{
  "head_dim": 64,
  "norm_place": "pre",
  "bias": "all",
  "init": "normal",
  "init_std_o": 0.00386,
  "init_std_up": 0.0197,
  "beta1": 0.9,
  "train_tokens": 295500000
}
MLP neurons of a small language model. Each row is named by its layer, matrix (up: input weights; down: output weights) and neuron, and shows model dimensions 0-255. Each number is 500 + 40 x the weight over its row's rms, rounded and kept within 0 to 999. Numbers have three digits each.
Before each neuron's rows, "fires before" lists the tokens most often just after its 100 highest values on Wikipedia text that the model never trained on; "fires in" lists the words (lower case) most often at its 100 highest values on Wikipedia text that the model never trained on. A number after a token or word is its count.

fires before: "o" 39, "i" 26, " " 5, "ity" 5, "os" 4, "at" 4
fires in: "who" 34, "while" 24, "october" 7, "university" 5, "whose" 4, "what" 4
L3.up342:483495525535562528517469458505504507546511450503451477537459484463533465503515560451497539531491468502558545442477473519433547494613551472455566526440521455542499443452407504526491454487482506542451504482414538434486473489493474470475547496522502526504487503531423534473400609472431486548497560524570514533413476539504517516472431433497575527635504434545493471511445451491525513507531504484514566435538507490467464548500485570492501485553505522434493497575526517556567457495532592497534483488520487507498529489477494479474453516457480525517474476541548478494501482524524508477489530434499548442566574460497390503515533478506433519482475536522510526507512498465493501358443507556548524482492480520501502511477475559441489500553542567480534512514450507501480474547522462
L3.down342:533427519560533526451477461479491507487396501523472587476526509525482476493444528518560571479513467481525459430497495447498488532563495511504579428506526499508499469405528488500497549501543484614482496589507539441502531539529476470524539477528438453512479540471498565452541525504441421389511452546502474527485484444521557534493456542457438443517537461525538547474478483546553534543486559501468550451627515489489513510433519543480471426510523417482472565488441539493501477539491497510556497535485532498569461504576516465489480507479532487500543464574424544528477488543502483476478466504464469540542519515515464430493461447445502479485484488501542560549563433514482472458530499460492513556450601498503441502471446529536457541495566539503513578523493470465495495487451517

fires before: "y" 25, " of" 19, "ic" 13, "n" 10
fires in: "party" 25, "part" 22, "partners" 5, "particularly" 5
L3.up252:404487421448424496441533492463473545477491553517415421502520468503503443512485492525524475515502466485512471488449405525531588503455501547547446539515486501499471539479482494489513499476456550551545509513550445573428465445479596470535513471512543538538526500492524523511496496502507523475526501552481424548540475531489544553568409543444438539565520558522534479489527433513476457500557495502469460568524472582448538458538555469506509567465511443466444575434465450526514516519481497429474557508491531504485447543493427478550504468457506518481495526497453480506478500537492434491531481547536569433513534491500491518529502559620505524524448527510494533502500492462552580480533486467517508547462484503448532465555563472581504457502507478475494439490458439504458520414565448
L3.down252:544542435562490496507527484444503509592504432481564524490483547518501544455501502497472500464480464496510461450414519460526441450490479493441489594566442480463566491530482484497527532474525539618483552493500509489567419539457553534560530503486530540583506555453543491486445523523529465473491489578524450500461459524487493602506533528498450555495582490468508499519484553504484494549540592484516489504495493491532488491476451475484536509434462443453509522453484501483506526434523460528486605499517485491500531486477531545460476526528523533475523493451578402514515492506492520520490527493498507454468481436466543481429463541465494454430497518553525534471476480522503534459494505556480492500576413473471442511527588441465551505345512545544443509513466479520487433511494572

fires before: " " 48, "o" 19
fires in: "december" 24, "november" 18, "october" 18, "n" 5, "september" 4
L3.up148:470500514464542553517403505503511476510520460445440532525580492452494460497483560532555542501521408530473472537487520482559572489469511560513519508476575511464530484563406511516472414394526491514517499492514589460499463556486520411481561521536520507577573527563467510525486479456458470515516484494445506509534497531519434499544496539513561534535499452511515542464528405425539559471541474514543487520471602485515485567498546520495490442524455500461491466454515445545527465500513515467542575511515501435495501481490540502459417507456472540510477456523554507551473541475473506495463470626479443501507489459438550548403516488463503532483503523520519496486512543455519501401520497544454479530545543551453488518526534495522439439470395496507529518473546505459484510482444544
L3.down148:478521483432492545481524486580547457434415566490558487424497521540510512494503452470611459496496479546515517521561565497494535519548503484424497537499546531474444482487450529410464479484604467534548520508457546475587538480523483552390477503458588477516525490524526495487527461554466511507557497496524581545488465473462496558477502475563569458510412421407586485509494503454492531468544447495456545441471512572486519541464449497459574462476479494534473509559428436445488537491542532454536529474536472507470539510524487569527498507502533471550505519522464538485482472471510487544506507591505439507468514485460526515455500483514454514530553586448510455481447462522517501483459511521526548455508489511513465527427547461488488488450496483501564473449516507415541450458526509

fires before: "ud" 58, "a" 5, "ing" 4, "ub" 4, "es" 4
fires in: "including" 23, "include" 14, "includes" 13, "included" 4
L3.up717:531512405500482455512523588448480499595474541526532496484481547456448468449484444542447511533454523454443473468544436547529486578485499474490497514486592444464442494488540515477517502516494440516406559545552461496440497454558574530451428499501525513481500507513509482516426562496479458446523501474560486563560532519476533580544417529480549477535481460549453522491451523478490484435517462478565469501443498542597534536480496566489490549500528503477539499480457522463489479583567599476466516537541523514464508460423448489484408435508504477479530474457504480492502453452536517454488494514473491516522505558520509518521440481558449478498525437523464507518566576494503475527498481485491536546515576486417488498518570458426528478425530459464484564547522493508523484473556542
L3.down717:521532528509528503511517567418498486489500509536558474543457523498552503493532451454466506386487509441530580519484471510517491481543527557482478520484522538494446460558508507472541510595507427480477536509456521496559508482488517527512438482474529519508606522564540507457464463551564408476478463494472523467519571489474506573453455500523497480566564508500522499524509542555498510432509491462507516489462461451513531579450467516522523505470549519456463435472498481491432447593474525483490383523588555459482554528531496498524450496512576521459498504443506500501595523518596467438532518499496445445508462444491494517432483532476485470506510425517509419482607525469508513520465507490465501501528444525485487511517532383441514477459482474469487557535501426526593468445488492

fires before: "e" 16, "s" 16, "ed" 15, "in" 13, "ing" 9
fires in: "used" 15, "use" 10, "business" 9, "russian" 8, "using" 7, "russia" 6
L6.up959:485486463508469424505485505514435502529408431503572541454486609514460488513546477480528439545415435470465449449490488490507512469526468509416463491513511537570581570484518488501480501548557512595495564507527494427480586550500485497434531507503490419536492467471445495498526540486454526436523481443507439541596516465492523514561510512524499468502546535405469537505512473457512450552513519444485535508528487609439469510505543530501494519468539489482514539503489511483556535426546499514485440486499533538477497511533494482441462414475495510417529540530489469423479525468512500549506488450456490514580529592494604505494510538527469473519524589485442515458429464579509493546462531493513549400498477490529487538477533490537540510505527519500527577495525445491519513508522494
L6.down959:434566456505488536533456449519513435541476514613522436521466486535494510535482519529518425451600548510591434529504450510500534427483494483440515485591485451551534482530516535473457497506552536535559495478492489522486566520478522516564549478444510437431512493526424527476498507501462553478597458572461447549460520549521472512473519442541541523527507458475470582538488554493527519489509468568488522519594433503508537551516520507457530484454502537505424493504539449508463451562453496517580499466515524513469509447512504508538534545512502533475496500500467529441491524529524455482474426468398532426468499495519554451417560526533517524505505414558489503511473497492511514498435536435576479529445474489470499480534444442461559486517444485522423545504470463538486461450478485

fires before: "o" 61, "i" 19, "at" 7, "os" 6
fires in: "who" 55, "while" 19, "what" 7, "whose" 6, "whole" 6
L3.up258:502482581486503486493523422466472516505496574553491436491516514414448512448473480498544473518466427573519472483528431546449476517430477563488437530565487465477444467537496554485533558589489498443535486528426484491507484511526445503477547483574446484380539516479494595445513518426407494498561437544577522483474447460480467544537502487526537545521527467523542535517479515474525499571516472548537496490511454560457450511524509557542519525528547511536433550463496600518476514526511509535543411526530442453462515549471412426473506490470620543502573471514495468558459493478515497531438560445490508494533500530467459481552517462429497526476452472490498565498516547493494548469447538462529529524484511484533536484455473494434474540505488510481468531501477526479494468522470534
L3.down258:472467472471571493491509449484583556504515496459505535469470468494426475462542467527538466521572462501509474489519585476472464501524516491489479458534459479552525498487499524539533509539454436494504469612475447500462529546481449500533452416522444569492533518417512505520499546538484548434544477508550489508458496455494448536544465512503494548467572505470604586445518489410508509543490447491509567524572469556516484449450477489498545502513511426555528502498527504521541489529568459544530482505501577429532485520446463506500479476553498610499546425503498603463506524508468525473484522432445477514487487527518439495490547452445508495532486486498469517467551469570396505468461469472456525456534504518604486468515447565420503513520550512490526584493469530497523489462472416

fires before: "h" 40, "g" 9, "u" 7, "e" 6, "m" 4
fires in: "john" 23, "johnson" 7, "january" 6, "young" 6, "joe" 5, "jimmy" 4
L4.up329:507555449509453480474392505502505467496459498500515517491536471565521530482500491484535556535529465503487461537421526488457544496506525510512457523485535439550396494467464426506576483493525497478483524497544517455514507433484571493469513583513499523485410487537517505383426582445525527505517510562499457494570500473443467534531502511510540495466506494557439509518496515594495538468506521522545511510502448497483472420499490491514500501497454430513529516490494531486525545451525489534497597532498571459527479489539494576510422479472488474507522521575500535556500414524515482498499502489494585510491488551505460526496501462471539446505541594607449547453538527520509531413498406519491426547464434503506431461534512461425477514453557525422529586535464550445472539480472534
L4.down329:558455512559547500543534477459499513599512551493510499369482470540468436493554569506455428482527507517481559550578504546479491623473458544499514526452534489547521506490490529430457604521415502448520542517572475452532521530494493511462521470572515536530555419562428489491457544538446521491462462437491457556469493452526509513545527491501483536480498556481462526486491484461477487527544571488512484467521456468594435441485531510485573475610498492491421527478498522465543496553472486559478458516547498494483481490515453456422455457494448501512568477542548536537517427496516460501480511458467513496474471507493454510561495553493459520445512490459490485431471504556451491542445517527505477561477548513500416443419490448483519492503459506507546507532537513540547475514464505

fires before: "e" 18, " the" 18, "ly" 17, " " 8
fires in: "on" 56, "one" 18, "only" 17
L4.up100:550543454464476459448441463535421518519512522553512502514552534516469533406519399432483510538427400493447462415469485537454501493544520505470523534488480478482515610476533538485486473499519549518477470552533491491567493569474524406508565520522551458463501480423475491477484441462425526496465457417442493507541476535500454555519502528538526565519556437538443548523472548507458536462481467448551544490518454499492542396548496473493547550439473552440526438524480441539596478528490477436513507472539503575514511433455534551534542563518509501552499550533477531516513496554458547567511520489485554502528533550487474472487395505511479491474560522448485551505425501520520527524440470441565517508540483548517540531495495517531518536478528474493465545508513519523500479512506519
L4.down100:459480469555483472507470495449542490559549518515521466533523546482487445447471507446491458511544463492508436422445498494463438531508507608540522461416477553538501543495562504462527531447476452512501513504543507606596517548393457472496577538498553463474464477540478503486480493541507500429494475408482444546525546514537488451585533457518541492487468443450434540443502474477448482540405488489522472550529519480492425433585488466462487492486557482446555566508518477519503505488498501538502469563483513465526490490498487536560577574445545510552511504445544558498518457545513523501500440470534548459554514515483548518521504491471540455451467505492434518476472509591440602572482516460509552443509514501506446492508443499503493548460517426536506508464518485540519544520473461

fires before: "ing" 21, "en" 15, "e" 9, "es" 8, " " 7, "ion" 4
fires in: "between" 22, "including" 17, "include" 8, "includes" 8
L4.up66:413448521499662483441442494426518496487601503581504540539548513473470458588563455511603454468509519483485490481501510490482476444486573527503539479498544410491531507469483584542456457480523514519507500516516509545487448482484504521558550435464538460529475523505503529485530477565457542480454485491467539477489528576529500455512488507450502518489505456484473466469553541547487442518503534474497503474458506478468537561494556533485537569602401533521485439460569512516545507500518562453490516529468532600502413432433460494541525493513545411504502500509481523506445506518452467476557519467484500510502545435480492517504536495405473516512512489522564502509432475496458487581531471440527556491470474467480487456542480521468501515532478463557499510548492479458493526395516496
L4.down66:576509467449509538542509465500565495558487482541477496481439498533525530505542496478502581491468520534529515450519530511445513511500516522500541490456494464487484507506490391503485500477535480437452455497483570525429479506431526462471520514473517429558432538512507448538467520518502530551550488464358513524589524486473521520402469512541559532543464477590529389446482496467563494482487534512503510501560521432503480541514495496589493483483539517549510533488508427531481539472524537496487505475481442528423474543548570549492446524433503511565579547482515454491510524478515472483484503502459529494531470449489485595551411509512528480452497430420465441529446466499525495487540433495443529510563482510525529437490508486463449531459501553510546474558517520591516409509536567

fires before: "ud" 24, " " 11, " m" 10, " n" 6, "a" 6, "as" 5
fires in: "were" 27, "are" 21, "including" 11, "include" 7
L3.up220:531475492533496464503452499452479534522528564557418508510552501424510529541517464492470469482548475481541518536539486451528536531577529456475526495470560491527533443523528546518566424543454515490503541586484493494434525499452493504450478467489566391480571532480511512539440549535481525474527539546542447504500503543509566482519540543449539543529528482538560484483433525504525527500546533550522427553523506460568459535404495474455487503565455492494470523502463499444498429477543533469501528479514576527581479507431465531487471529548507506523511460491594449549441444455619445496411504511556484435448514494528509456532508472445454407444438476489532454436477531512545528505554469524539438514486492487488485466521455477534505491496520410522471422498529487453443475512494462
L3.down220:500480486481452500485473542499481582488505531596535565506523533499499542512534470467470487426505476535537462437508490468515500534538592483448527563486489475527473559445473492545546516536510506438518427495534466574463549469515549525426529393483483526486512559470480498553414488505533439530511526445419485517534537510589579489482542552442580501552488487524522475456475512467520526540564562565511483499427461419513528451471460536484524593514527583556481514485497444463486432471525541447525535531427554509428393510488554526491494515472528462505520495434464465494558566482449444514472520501425513476476493491516529475506517450506545470492456503493569451513482511537531461563532512478474506454430456470485532423515498548484468547466480465563511477475491505493548495471586508

fires before: "ary" 20, "il" 19, "ic" 8, "ain" 7, " " 5, "om" 4
fires in: "april" 19, "january" 12, "february" 9, "ukraine" 7, "australia" 5, "american" 5
L7.up215:556505503543504508502498534569459506456486518523455547476452596517484528455546504487474522495488503540570492472463501465540589374548457464490475566531473470427478471501451518459540482519491518541541531449522459490469537506592517464458498525436573440472442528427437454515515513477477499537538564535507492541544456487503505559513522556529472568543492494450490388435479432454418452534470557509525521449522563500437512534523534514468522475459512529520472453505573601454529492487503459483478495484546574513514518555526533435484527464508476471543474483526508431452470492507494378488480498492554484477465506522488467517495501553482508509511504495566531504527440482470519413407545520505523535512474445506499516497568470519435463542489542575494534537575456537460456540531432507
L7.down215:458474527495492446518469420500535548552494582424518494479561431433527497517420522516499509461549418490557435512497504505521475553539508509477511433461561478531475453538429522483504447547540488448550492549532573490551544509518444527461485546525470521482532494468489553491511456511579540502545480438578526454533521577494475532529488437518401515523440501564495479516555479566492529608468481444527461516483542468483472476529495561458525518528461528525420459571495492513429490460448521512505486509513470466508482513488448449461470558406499503512453483489560501488460447443528499538456491523488547489515520543530536478505449509491547506459547397530516545491515560521476546422516570521494486444458490511559500525476461468592410536487577471477511501463567531460496518576511493

fires before: " " 29, "ud" 28, "il" 21
fires in: "april" 39, "including" 17, "includes" 9, "an" 7, "june" 6
L5.up275:443549524452523469529448536540530508530507491519462536535501448466531481476508522485484471409441549501464447501541464518535488506444494531556536514531501478518469481504457506546484439530480413521531471459488480503506546458463511561496490550539552438491491490481550488533448524566486478492510562442535542544549470506491506476587507556460471531502448523507473586461407539476444504519534443512495426566454495536499505499492536454491587460549563516496445494512491533493484400516553511554447496457540592454519494503562530521527420491510541504543512512513502545459476442485493407539495460427501513470466487510451438562474474509540483442435478579550470616479503454460562561460539464488527544523516439532519485475467546477532544516462492492388515559527457452505546468526596481
L5.down275:508438553526467521424521544520583506557479484593503495478455524455443442500495625492509434459526449514552520490447527547548442506494484458459466432481499537496573496532494541470523444488488489501499523472465487460526493543481464490497514480559452529520528463538504557502427516524534486509560530515529421486480502457541472448573462458484553529578586454468557431461490496538511468485476539487484506564537516530518472503429518499529525502504494488481492546478464524561462453434511565533505485521499483447540511524525523448436507506475549503497546489547498453565464533537548424504419475569456514516489489474460502560527448563542512518415556424445591453523572491498505541496514567459434459449526458481468563477516488529462424509529445455551440497530548425560496501509477462

fires before: "l" 17, "y" 10, "er" 8, "ed" 8, "ic" 8
fires in: "following" 12, "party" 10, "started" 8, "part" 8, "career" 7, "starting" 6
L5.up791:497448508560471520512493535469435519530474453491538433562479475436498547452445499543451517526500520370486503452478465558536539520536551496430569507483564492522478472480464476501486582530491522545514513567511589503521482549461528481504500475505468473510560519468501503464462542489462509529497538514479466509485427469448490496549536638512533496479484539526499500529404511489489414509485528545529478539483525535553507511595457501595505498506507423452504551453410466439517456512477409570468504499509531561480525499437421511495496480495530464505473506534508475473501484448491502527436519562477579483542597583596504491524500445557480511451493497554544533513507492480547520506554554445527520446490414492514494489505501517503560484482463492493404458462502531486461434483492438
L5.down791:493536477518472490540547534529576496533531464498496539498401470505468538453536536513522523509511506534444526540439578576549543481555457389532472453524499534566484520477493464507474527453502500489601569544453512414468478488497488472573482590446517587504515440450502500450450522502513457576511507467482502530432478528483456500532492539441521558524431515497554508515464455532433462453487578518571474529490508578477562484530560442505492479466467455494507483421457476516456546497528505532495462460498560446490510431499414485488536425495460492430528478486486450467511483522513489514467512512454496500536516487510485542419542475463531519521569517515563502501488497455531555548486502474474501464525455482498535590453498539550521477415514555524482577527507461458408599492464468

fires before: " " 25, "h" 19, " a" 8, "s" 5
fires in: "households" 18, "with" 13, "from" 12, "the" 9, "to" 9
L5.up673:550539474508452598428456433544512471550555477469492504501443525523571526542549514482473628497436462457511465488519556497518488490493509462488562458463576543442485501494430526492512499545472452421453551494484560494489410488495436529543566524482425442488513502448454475531466585532420491452450468558489532475456512511459509576558483561538494569491490490552419455518496471465493550511456465511487533556481482558472534525492539515453481514463518491482554533490462557495512503496533513489503526503492420428493503545485450491487447455516491558507551392496488519508507471488515520493449479475518545471480469499528385529523534607447542565487443513504519492547529508549577497488427519479540489474470479456486423459475512529519499531494499477572504541553551474507537530499565525
L5.down673:476518494491556522525522445583512495481515551488499486515490510557552473473498512514475516499472512489549484454498564475514513494498508500489459487506483489545485497453571536514550526506452504526546537579463535508527565422478449462475455488479453456512394453522424568505495514581494523559531471566540465536501522437491433478507517500449564492538510551499547519532541454475507453451540515457463478471482477511475572562460535578549472592481496496497498476584532564511530478512510458505479572515479586434471441538476507531513397470528534550419549431484522542534453574432511557442486530580498484508458506491490435513495526505511484484549518447550505500503450470477547500540443520407435420474538505509464518504570480453557529484419430467448536481515475417439444485507452488

fires before: "ing" 24, "e" 14, "es" 14, "ed" 8, " the" 6, "y" 4
fires in: "including" 44, "include" 15, "includes" 13, "included" 6
L4.up295:511448505533533466528552555517565481503520479556580494455532481525598459481559545562517485535446561491515527462449502483529505447551487500456577478519563601563502469477453498540426465491536468514484506523482524489455492527515575442480524458570464476481489470509521488480469488516543504454548467492508478475484478509587481424465558453497546504592594471498493525500415515523500426456518432540542463469548525541491542471429460453566536562466558473478477485562455412576492488519554472432513554498465483533496452465506494485424523465492507513565498486496463475464444517464525473430503456477470525402534536459541536468571479462494524488470501447536495451480475520453535463560476512528501490502473430518409523507536557529527541496589538579520480495519538480496459529451507511
L4.down295:500417479544477575556498503550520517512457520569483587541477519507500493510508505438454494424497538504547587428503482529457469479529501477492500490492519471521556495468500521498502460462543530485469530490542543589476518429497514519462498443453539535482457507558541496476599430434475532475491544515509527486505443466486494514517449551545590516487481552491466396462481502457517490469545508487533531455521470474486553481461486408543514531533513549538440526522483525464474501522453429530462490468519501418575479506560517538525450528490492446473507581570489516490518489477468455595507484521447458532502467437465483469544454567552445522489461444515558444574501516512483418432426534532382502550441448519496517519490513527479516499539485469548540459490481544514619527501554503

fires before: " " 72, "an" 4
fires in: "february" 17, "january" 17, "april" 14, "december" 13, "november" 7, "republican" 4
L4.up602:474535601528487557489466493523519474525474513503466539541459523617477439498543465440498524515481550537556526484491481490485508463481520504500446455437513493516460523474509532524511533445476471508531538510580551567447522504501532525511492495492549448495396498480435464500424438479539484449482523561508511473478544445498480559595585527568515476485458507435517505527463487505504540498564549484457523565541490541522447564473482429494521494471492511531453545522580492528502377488551497481492463466515528491467571493554559561510548467492495482441457440481600534458544489487579489559486505538476463479558524502432460553535491502563453575484392505520452487512537495383516542445535495439532503562482489484431475490544493443492491546461457491503472509436499487461513520479500516
L4.down602:427554478549493437586602491481467460472505461484444485468512449443485499548463509543490492487511497469564508483476461531503464466440422496511468471468499467492483525521448468503494510495523543588477503553507502482522554517504492528508500502521481495598443513422572506564550559522532542526457477506480429515450465426487518463479531460440516504493531450437457527510505475507521493469532517545540484449483469583398463501467471442478549571509522478496503527566513480613407517463493498437442517556500451505465495521502547512515562494503437495561521576605504470506462530479524551452468533592518548471525479559513457471467468547575494468478539531610524512503433511547519536447460564524482470538466453468508546481458483512509460484509555437433521560536547517468522498515505531

fires before: " " 21, " a" 16, "on" 8, " f" 4, "ome" 4, " al" 4
fires in: "of" 12, "from" 12, "was" 10, "the" 10, "someone" 8, "a" 5
L3.up419:494522480465527493455517466527577490436494515459531475536497488505449545513471449512493499489527486493520541552452557517556509476542520483505505519540579530547439550500469456487505494544532485452500525503521591531486465524442457487487446472478558565478447575454478520497506445485500532520496491540510524512515581454564454473521573465537575513538442482549460481439538487499555556463434557450432472464459496530475526463494525434443445466467581549453475409455459503500424561598514512501533494482578455544512445473426521499503499454584467466424606516493466449467501506468489465521518547495529447497480571516563453460449559490469543514521499480487523525508513457528497583428459530468546540451491490611514508449494560505462578479489440453519490530481478521546505474537536506
L3.down419:542499441509518600544487461468471490523448510462495519477543580542587445535485524519507539548560429563495529525474469474473503554485481523563431469516475511496511517473492542531468499516498470494478497541524466464494479496529468471551529445464562414499446495514518491432523532471461438519490462519508509575488424615469412449450463498450476533417511536583510514448511489519516513452456500512504571537482507520542484466529536539500541483553540510483557488524500465512498461495550570481564554485492523496516519537533473494456480458501552494495468472558484588503528516447454512574496516546444479495507533405427483471472490475514469590479534452566535475485384412512507460547451432536531409528478587473481525482468552539444438543486515493494494417543524522517487491507473553

fires before: "ing" 25, "es" 13, "e" 11, "ed" 9, "s" 7, "er" 5
fires in: "including" 35, "includes" 13, "include" 11, "contains" 6, "included" 5, "concluded" 4
L3.up390:477509553446471525496467528448440468471469504532592513443537473503525459525550525519516511454482488453502480459549560437533541476388491573510517553487506492484494458445471541503478469532449495487473509534497534517508497540497479533506531381448500496481513471543517507506489458568558521502493522509529514448471507467478510430517480453502506574554534491495495477532435505480529509515524457571462572452447535464457442509453480533556510558563494550530467461475539487460499528419469500574464442511477494564448465563512538442519483440552470464563520470499448445468448499492546484523565538449605505387526467534487465505556444492503458594552536450448506504517455564482489508490501519546566426565499548469445514527476554539489541519580500578516521499476506568449437470529525547
L3.down390:535418504514508522486526412515512474509511524582484485478528473542552506440475507484501527554512514488499460495508534466534546481603491436475514537516527472534429464571466538490515519549440452500458531478492501501487468513462513514496499462474515425550520531500368529474509466482457522516575484499483527558468490411568515587431430484513471491550497550493506448491516581478559560542526513457514493495492493498495506444536506433513533587481496478542537489465489482502488454472489473515467487487497443445516550511539537519421476581528545468535464538496450469425507478486509531497451517617503506513469488567585493478505465514419473463511424515420469499482568444576603498550406522474469496460493452502456480491494435540472524507477523538537536456489564528553467501503559590

fires before: "-" 16, "th" 11, " s" 8, " y" 7, " d" 4, " m" 4
fires in: "two" 29, "four" 12, "three" 8, "six" 7, "five" 7, "sixth" 5
L5.up660:486488541501516553536431559530569530552554558501522579473537424425518498546549489516485525483512523541408471475421496467487461530561585473501519542474508500503505536427500523455534511478562477551455552448482478471453475438530532496466485482528516476456476511488532519577512492441530500419466487517513456459541490455507447512500492526495461458530502515548519554498483469473483419472438489515478481475485422490555448457534474501437499512574426574472509544516485461516577450455422475408457501424466433498469451501550545463558488460550444473532544546495498489514489543482500531495499525470427542532534490526529533532528455461493519504571490550540434542459489492591459444499518478501477433587506537500473580494503496444547507503508501501578496474497480526543545453562533607
L5.down660:491498540476497482475521503470541556559590538535472490499557452465491525471583476435456524553485482475458538466487511431457467518501472448532532505507593544448493540495621466530523470481480516470538526525543440474484462448503542522441468494440469455515565449480366427473496520556473395455501484521520497502545497488464563549553555502527567492480530557467428460513484469477441563475457551493484505548479436448507462533531463471504512510483432501527497458512494502597479480585471441541516511525495464447523479499495526494472530480504520533512520534529518495528515535521458483462473459617501523537466409478511505507512528492490534490546513482586441507484531526535546537552434536508534554469491466503504580590520456483497407556512458443503479512555527509477426466460472476

fires before: "e" 29, "en" 13, " " 11, " the" 9, "an" 4
fires in: "between" 73, "both" 20
L4.up681:512458538490543539504524545431487562493515466508501466514541477467469452523573464539510568459601472467468535580546498506537464513559451507489553457576490497440480526488392461538515475424539551460499474485489492572498486573494458448441451482600505518517517538434465474528497492541420523497455455504510528513515445501527525477590474595519567525482479481553495515433452479478479513443486518499509463489457426537527495502484487422520461517534543583465497466475542476574497438529477460430554551498452489519427465481461487551486572506527458505493551479500469467461480472503565530493549498453485496458527558487459464514539499530523523489423491497526511465489458488547536463520486408500489531494511457618505486512473501540453534553433479532496467627510525496553529456481511551
L4.down681:555507496517514447513449514434561508539458492469570463485521534512566465502495523490576541502506445532494522516491486477486443571531500461517441506544484480503550536506493548517531515455485474511535419516488483501494469447615534480463598440518563513482449563490514512475544519481499536545518435580530504408546472517389588530471506607455455631548560428488467499517520475505463455570577463463465525471503494523461532510460549520506473481471489549490481512530539483553507486466435511504454548506525496537423454421499497458494529503473494524507494477529517507465498497450441512592513488542457481498462508480499451543428475449525493470508519492522499549473450467479573467538473462466519457543466448410533506499525595459540461465472491472434517535511491438544528513477434546

fires before: "ud" 53, "er" 8, "ic" 7, "ot" 4
fires in: "including" 22, "includes" 13, "include" 11, "older" 5, "musician" 4
L3.up69:509470452496462477484478530486487522493485458500519491471507521462522493473517472544545462514502547534473516530547437507459484505527511540426493554550539481588480494600487494451532561528474475560469502490498491534437553529546476535480457456514513532505562598522567503433535528488476503486540427544522469475555461527470545525469541471407575494517488512500493472502462457435493524531559455516492463514559443476481569480461508600471519471519450538509471510462479523552455479545485385486454535493524444469469564527426453559487495448567480511430459476479462507479468460448379533484520431489502476555448446502589518538518500436522500470487436537490486533578497529447538485511570566482482506557491544472517542476466502582494493528494403486547491582451518500486514590450474504
L3.down69:466549557510513467560379495570584509545543459572474527547502423535564503521488507512499510465436503508479514483475545471518499476484533490532521541442517497505451540476571462493397469497538551501526511478503486501492519431534518581488482445456592539558456448489419549503505544547495464518383534490489470474493570466453445538525468448581427521483533469520485561515542563501498474484463514473481475481406555499503481500524520528497484516463474497473484514490456553548566510488425511524532515553541447484451471541520425470428506506485509556513508517463398530486508486508556397504473470483515530464564509463497455498517516572442551526588465530521422483471559505553540528551506472519516482522467451534499495463502491521549491472486489404516500546545553511515439466480520461

fires before: "o" 41, "i" 20, "er" 15, "ed" 5
fires in: "who" 41, "while" 20, "under" 12, "succeeded" 4, "because" 4
L5.up518:487475537516603443529491402453491524454523543548428516488476506526586454473439503467536493489460495482517442532494456508456519467547507551464509470529554517459516446610526513492517475446535479515527473475509457474514529553512489437503524466534518484454496446497489555525512489517470443506540443499502492559536518467426482485444468483532513504512496464495512503616480468529568480435467497469533403398515519469463449537445493516538499520578572494484464498492456465536578558492531485566444486466554487534482502576444512414553454461443614504471500452550488471534485516502499469395444575424503482501498488465486441568491534501518519496501471472521531544478524581548508482454541449551586483566486508542484484472534469533486549505474538487533535508554494529485496467508554555
L5.down518:467500583518549555445444456473498440540489393539475451429433460455427520503436513559534627512577494504472484538508512500450491483601452570455482484487506507472545484405499509489492515499486505526501429465501489491527492486562445495507488483495500523528599536452469511562504551461503491448549462536521476521537556489522488513512537568445508553487461437512567477532472423534527508464529512495539480488544545419406512463500539548452480468506537452446450532495519540497502471549584514516474554442552555567465541421467448489508513483474488602497491503511488539568469539497470487517463443487411523534511429471464469507531505467560521509522535568505521553454495540443464525464500483528434543505471512515535523495469437556525467560532499511548480517484493505487517521486436516

fires before: "ing" 24, "e" 15, "es" 13, "u" 12, "ed" 7, "al" 6
fires in: "including" 23, "include" 14, "includes" 13, "individuals" 10, "did" 9, "individual" 7
L3.up54:501470453426483493552509563484493441521505448532505566540456443462465556515499500527457505538522488478486442466523485465499536458571461508479591487513515560510460525454517470488458539500488499507554544480512490482453494531503502596485480514538508500472500496476502482429534537505595454471596548519466404580529541479494500461458509550490547460482533551536471506574510506542523490556536439579535532400547424527500534509436467481511570560497573528479492549448565455544482470499592478492480475422478499380543472491435502513463467488526479471556487441465494561522568482517504440496477487518543463478492447474525451538474416500526465486488498511478494538635502421510500513481502559519548468516495479453442438514537558463516452540507496537548432519496512493447482487502486470
L3.down54:461434473499486444454475502587486454454553561557512430465528462534518491536496553513444503478483577472529592467507459501526525465546479459438560502487556491486517486488531542479489476525415503524431430563512532500439507600522528458535510426476540414483527513587470497461476497514436428481591512515552460506482535494522521513466477529528568473518469471434539504449488481500532484490491424489526563541512515499519467547492477464532515505564500476476393556486519585457470501512492476528493496505489505528418491448473519525570487501438508518510527459577502475473487488522527506512398533508476562430466478439588490579496470578556477497479487496483514466515533440477508494602484521529498484461478505550504498538483413514478608477548502476506526459483482518495583534496569513